config.yaml
vocab_size: 512
learning_rate: 0.00136
dataset: "wikipedia_en"
MLP neurons of a small language model. Each row is named by its layer, matrix (gate and up: input weights; down: output weights) and neuron, and shows model dimensions 48-143. Each number is 50 + 10 x the weight over its row's rms, rounded and kept within 0 to 99. A neuron's up and down rows have the sign that makes its largest values positive.
Before each neuron's rows, "fires before" lists the tokens most often just after its 100 highest values on Wikipedia text that the model never trained on.

fires before: "s", "ig", "n", "l", "us", "ong"
L4.gate160:53 34 58 48 57 43 53 42 63 56 49 27 47 38 44 75 55 43 56 48 47 46 43 45 41 48 64 57 26 37 64 52 51 64 40 45 60 54 57 37 54 49 50 57 53 53 34 54 42 38 52 51 45 28 35 45 63 55 44 55 42 53 45 54 23 44 42 56 64 51 61 34 46 61 57 50 55 62 51 51 50 49 33 60 48 46 48 55 61 47 63 50 44 50 65 45
L4.up160:64 44 51 49 51 26 51 55 39 53 35 46 47 48 45 63 52 42 54 44 47 50 54 52 51 65 59 63 57 62 56 49 49 62 40 73 53 53 54 50 47 55 54 51 62 52 57 47 42 51 61 54 50 45 53 61 53 48 64 45 42 43 47 42 52 46 32 31 63 58 54 47 74 30 58 49 15 60 42 39 65 61 46 39 61 50 45 55 48 45 65 34 62 52 47 50
L4.down160:50 53 47 43 62 52 63 35 54 61 60 55 50 70 43 35 40 51 55 25 49 42 35 57 53 42 49 50 52 42 65 47 75 42 59 49 41 51 52 48 58 46 46 48 58 56 62 53 42 49 61 56 59 68 44 46 48 38 67 44 51 43 49 33 58 53 29 37 76 52 46 43 64 56 47 56 43 42 42 44 63 48 50 36 53 48 36 49 50 51 44 45 46 49 45 47

fires before: "l", "d", ".", "or", "ol", " L"
L5.gate438:59 57 53 43 66 68 46 41 65 46 53 57 41 48 52 63 19 21 80 31 55 69 51 63 36 67 40 36 54 56 71 43 46 46 37 55 61 57 44 61 55 62 63 40 37 47 33 59 55 42 49 50 58 44 39 42 41 54 52 35 57 40 67 61 44 30 49 52 47 55 43 46 67 46 51 49 58 41 37 45 54 59 52 47 37 47 45 50 58 52 44 62 46 49 53 46
L5.up438:62 66 54 55 68 35 43 35 54 55 49 34 69 47 38 58 59 40 52 43 47 43 46 64 39 39 58 67 44 56 57 59 45 34 44 47 57 33 72 60 41 48 57 62 65 44 60 55 53 47 44 45 61 35 69 57 51 57 59 46 49 45 50 42 36 42 58 40 55 35 47 48 52 48 42 50 40 35 47 41 53 75 65 49 40 47 59 46 55 48 46 41 58 45 55 62
L5.down438:43 56 52 57 63 47 41 45 60 59 53 58 35 64 41 64 37 51 49 47 27 66 36 50 44 70 54 39 47 42 62 48 53 57 57 46 40 48 42 46 72 54 49 37 48 58 48 38 59 37 49 23 44 56 59 64 28 56 51 43 34 43 64 49 47 52 49 44 48 38 40 46 59 47 46 78 56 64 41 52 54 35 42 38 56 60 54 59 65 36 40 45 50 52 52 51

fires before: "her", "id", "e", "ess", "in", "ers"
L4.gate432:70 56 51 49 65 46 35 49 47 45 62 48 51 46 25 46 60 47 54 54 48 50 50 66 45 55 57 61 42 36 44 59 51 56 58 36 51 51 56 78 58 32 63 43 46 49 51 57 67 59 64 59 59 52 68 50 57 67 61 58 58 61 51 56 45 44 47 32 49 44 50 36 43 45 43 44 42 42 45 55 47 56 41 52 51 47 55 55 43 60 68 49 49 54 44 29
L4.up432:41 55 38 59 26 39 45 54 71 37 57 36 48 46 50 42 67 51 36 44 45 59 49 47 43 51 53 59 67 41 57 66 49 58 63 46 44 71 48 35 42 32 50 47 27 38 37 56 67 45 39 55 54 48 51 51 41 64 60 58 60 62 48 60 41 36 60 35 43 58 75 48 41 61 48 53 22 40 57 43 44 55 51 39 47 47 52 45 68 52 70 43 38 45 51 36
L4.down432:52 48 59 49 56 52 45 47 46 51 52 40 63 56 55 49 63 57 55 43 54 59 45 44 47 59 64 53 59 46 28 69 35 63 61 51 66 69 41 32 39 59 47 52 43 44 35 42 40 35 33 65 49 46 50 51 36 45 45 63 48 26 42 77 61 47 53 52 51 46 58 49 61 66 59 58 55 54 46 33 44 55 51 52 53 52 47 57 48 40 56 38 55 74 48 39

fires before: "l", "or", "re", ".", "ed"
L4.gate188:48 74 48 57 46 49 55 45 48 59 58 58 42 36 52 57 29 36 45 39 51 56 66 59 44 60 59 41 50 43 50 47 57 58 41 55 46 49 44 50 60 62 74 43 55 58 46 46 44 55 57 47 61 48 47 44 56 44 50 64 53 38 54 42 49 37 51 60 77 52 44 42 44 37 49 35 30 40 62 62 41 48 44 52 51 16 29 31 36 46 41 43 62 56 39 54
L4.up188:64 61 56 36 54 29 38 38 38 56 32 48 49 39 54 38 42 43 46 46 38 53 65 49 34 51 49 43 54 52 52 29 59 37 58 63 60 53 48 45 71 43 40 48 39 62 61 48 37 52 45 49 49 57 60 43 58 48 29 41 51 32 54 55 38 37 57 43 39 33 49 58 47 49 55 52 65 61 48 49 68 45 68 40 56 54 51 49 37 48 40 52 56 58 49 64
L4.down188:39 59 63 50 45 52 56 40 42 54 55 55 56 53 52 68 40 51 52 48 61 55 76 65 52 56 50 31 50 48 73 60 50 39 41 43 59 50 55 46 52 38 29 56 50 35 68 49 41 62 45 40 68 47 46 47 52 59 51 37 51 44 52 31 66 40 43 43 51 40 57 38 66 58 51 59 43 56 65 67 48 57 55 63 37 45 43 50 66 63 32 18 56 51 42 52

fires before: "The", "==", "===", "I", "A", "|"
L5.gate126:58 58 46 54 52 52 47 51 52 55 45 43 51 34 64 41 55 62 57 48 60 48 44 38 54 42 47 55 46 42 41 54 53 40 48 67 60 45 63 63 55 50 50 61 51 44 57 63 29 50 31 46 47 43 50 43 55 65 67 49 43 36 56 41 39 43 54 58 59 49 53 51 53 59 55 52 50 59 44 65 40 55 41 46 56 50 51 36 54 44 49 58 18 41 57 27
L5.up126:50 48 45 56 49 56 63 60 55 50 31 49 38 51 49 47 58 50 57 56 61 41 41 42 60 39 52 69 59 43 54 53 49 47 43 62 65 53 50 65 49 59 54 52 48 46 56 50 47 42 36 62 56 58 53 56 48 50 68 63 50 59 51 40 61 32 38 47 51 70 39 66 53 62 30 49 60 53 45 66 47 42 48 42 50 35 56 56 46 39 50 63 39 47 51 39
L5.down126:39 39 49 53 63 61 46 47 53 40 35 45 41 51 67 65 40 58 59 46 56 35 39 47 52 51 51 67 53 41 42 61 42 51 40 54 64 64 49 51 56 48 37 53 64 48 49 58 52 41 37 59 51 56 59 38 54 47 50 59 57 56 39 57 65 59 09 48 46 57 44 68 53 44 34 60 53 49 46 40 44 59 53 53 44 58 46 56 37 28 62 41 66 61 46 42

fires before: "==", "I", "The", "===", "S"
L4.gate392:61 68 56 29 64 34 50 52 52 43 45 59 48 60 41 45 43 42 67 50 54 47 45 51 36 38 36 59 42 53 52 48 48 51 43 37 58 43 53 64 65 42 50 50 47 41 49 53 49 36 50 46 62 51 59 56 57 70 67 28 61 46 65 70 33 43 48 31 59 43 60 47 66 43 58 44 60 40 49 39 38 54 59 45 53 54 55 52 43 65 39 64 29 46 57 56
L4.up392:39 60 69 55 41 63 52 63 48 39 25 37 56 44 37 47 45 56 40 46 52 41 46 68 57 60 37 41 50 39 52 74 37 50 46 61 43 51 42 54 43 71 55 36 50 56 56 41 55 49 49 54 48 60 58 60 48 54 55 62 66 59 46 32 48 37 39 49 55 39 44 58 55 60 56 55 50 34 47 63 25 52 63 32 44 64 53 54 45 59 48 42 44 48 59 37
L4.down392:43 47 55 50 44 45 45 60 53 48 54 45 46 40 55 51 46 57 53 54 41 30 66 62 39 50 54 61 57 33 54 48 54 48 55 73 54 56 56 38 52 58 47 70 73 42 64 51 54 58 66 43 54 49 38 52 77 46 49 30 35 48 51 60 45 57 36 47 74 60 52 38 51 54 38 53 55 63 46 53 56 53 42 89 44 53 49 54 41 49 46 46 44 38 50 42

fires before: "e", "v", "l", "ig"
L4.gate303:66 63 50 37 61 61 58 40 64 39 57 34 50 52 40 51 58 48 32 51 36 45 52 29 49 31 68 53 51 46 49 37 66 59 55 41 54 41 41 42 40 53 66 56 61 51 48 48 32 53 70 53 42 52 57 38 51 61 32 43 41 46 56 59 59 55 40 63 41 46 51 50 56 41 51 30 45 60 70 57 57 67 36 51 61 70 38 50 63 36 55 47 50 37 38 68
L4.up303:42 43 39 47 57 30 64 43 49 42 46 45 55 61 38 47 53 61 69 33 53 36 42 57 24 53 45 52 42 45 52 65 55 51 59 64 38 51 56 65 44 48 34 48 59 46 60 44 56 71 59 55 60 55 51 54 44 32 47 67 54 34 37 45 28 58 64 39 37 53 52 53 48 30 61 53 51 39 42 60 62 61 45 57 41 60 45 46 52 48 53 57 49 42 59 57
L4.down303:60 63 49 42 52 54 40 49 46 47 53 41 44 61 36 63 40 22 46 48 41 46 66 58 40 49 41 43 51 46 59 62 57 47 70 60 42 54 60 48 52 76 45 56 32 50 53 36 41 58 56 64 43 47 64 60 49 49 33 56 56 50 37 37 61 60 47 52 45 59 49 42 47 43 67 46 46 53 70 58 49 41 77 37 53 47 35 49 43 52 44 60 54 27 53 48

fires before: "t", "e", "it", "p", "iv"
L4.gate413:62 82 53 46 62 45 61 41 62 76 45 41 62 48 52 31 46 42 50 55 64 37 51 57 44 51 49 47 45 59 58 48 34 60 48 42 61 45 43 49 50 43 59 44 56 51 50 51 41 45 41 55 55 38 70 59 67 53 60 57 56 53 47 52 44 64 65 52 51 58 38 40 55 45 48 50 46 39 35 65 53 70 50 47 49 37 40 47 41 53 49 56 41 39 47 54
L4.up413:68 62 71 61 48 53 27 56 41 55 55 61 52 45 53 33 51 43 36 42 40 74 40 58 30 48 41 43 54 53 54 44 52 58 44 36 56 34 44 64 54 54 49 54 57 49 50 68 49 50 55 41 51 50 63 41 49 44 47 56 62 26 46 42 57 40 62 37 60 68 65 34 52 49 50 52 41 53 57 53 58 44 37 49 60 59 51 58 33 46 50 47 48 57 42 38
L4.down413:27 57 48 61 53 46 44 57 62 49 41 54 47 42 59 57 55 62 67 46 63 44 54 55 45 31 53 40 52 29 53 59 53 46 62 32 57 46 44 46 58 52 47 36 45 51 59 45 56 72 48 49 56 48 41 39 52 39 43 44 55 40 56 41 44 38 35 66 51 60 28 63 63 60 52 59 35 60 47 51 48 55 45 58 54 46 51 42 46 49 63 41 67 46 69 33

fires before: "m", "iv", "o", "p", "u"
L5.gate108:66 50 59 52 46 55 54 38 54 49 68 51 62 45 52 46 38 44 53 41 49 50 58 47 41 32 56 39 20 50 60 51 53 37 54 44 54 58 33 42 55 44 39 68 56 41 61 54 46 53 55 23 65 43 62 59 61 54 63 64 50 51 70 56 24 51 39 55 62 75 53 47 45 33 64 53 40 40 64 57 49 51 22 46 45 57 47 31 63 38 36 54 48 60 41 47
L5.up108:70 33 52 54 39 66 37 45 48 59 69 62 51 45 55 51 59 64 62 42 36 50 57 51 42 40 49 48 38 48 56 40 70 50 45 45 42 42 57 64 58 49 41 63 67 49 48 52 47 49 67 51 68 70 60 35 45 56 55 67 63 53 56 45 52 36 31 50 44 60 68 41 39 39 68 64 49 47 53 65 52 62 16 50 55 58 51 40 48 54 41 55 43 76 40 39
L5.down108:42 40 37 44 45 48 53 44 60 51 61 52 29 58 47 65 52 66 75 48 42 35 47 43 66 57 48 61 51 66 61 58 58 64 52 33 27 43 52 39 49 46 60 45 60 50 25 54 48 55 46 66 48 56 57 41 44 60 43 55 63 47 31 54 59 47 48 34 41 37 42 44 57 65 54 46 48 46 48 51 52 34 48 34 30 40 46 41 55 36 52 44 59 58 42 54

fires before: "ul", "p", "in", "le", "il", "ers"
L5.gate53:54 48 48 52 81 37 59 34 43 49 52 21 52 58 37 43 41 62 60 40 54 47 48 48 50 44 53 70 44 40 58 55 35 56 54 67 51 70 41 49 54 45 59 54 49 60 41 44 61 32 43 48 59 56 45 43 59 44 35 52 58 35 38 57 51 49 46 42 36 50 47 44 51 39 46 44 35 39 36 67 46 59 61 39 63 56 43 63 53 55 46 43 26 44 57 35
L5.up53:60 54 48 38 63 51 49 35 49 67 62 53 54 32 37 54 60 56 49 38 45 56 51 33 42 49 76 57 55 46 49 41 53 54 55 64 48 77 37 51 47 41 41 36 40 56 52 55 57 48 56 54 54 51 41 32 57 48 49 68 52 32 39 46 42 34 49 48 42 68 59 55 54 52 51 51 50 44 42 58 52 48 43 57 65 47 44 51 39 52 50 58 26 43 72 55
L5.down53:54 51 45 47 58 52 37 55 41 54 43 49 56 64 44 37 37 69 62 48 53 60 56 50 56 51 47 55 29 49 49 43 24 80 46 44 53 51 60 40 46 49 45 36 40 56 38 49 53 46 35 45 41 53 40 45 52 46 58 36 50 65 54 46 57 60 30 67 56 68 44 49 50 71 49 47 45 61 63 42 49 70 47 51 38 54 53 66 60 60 55 44 42 68 47 50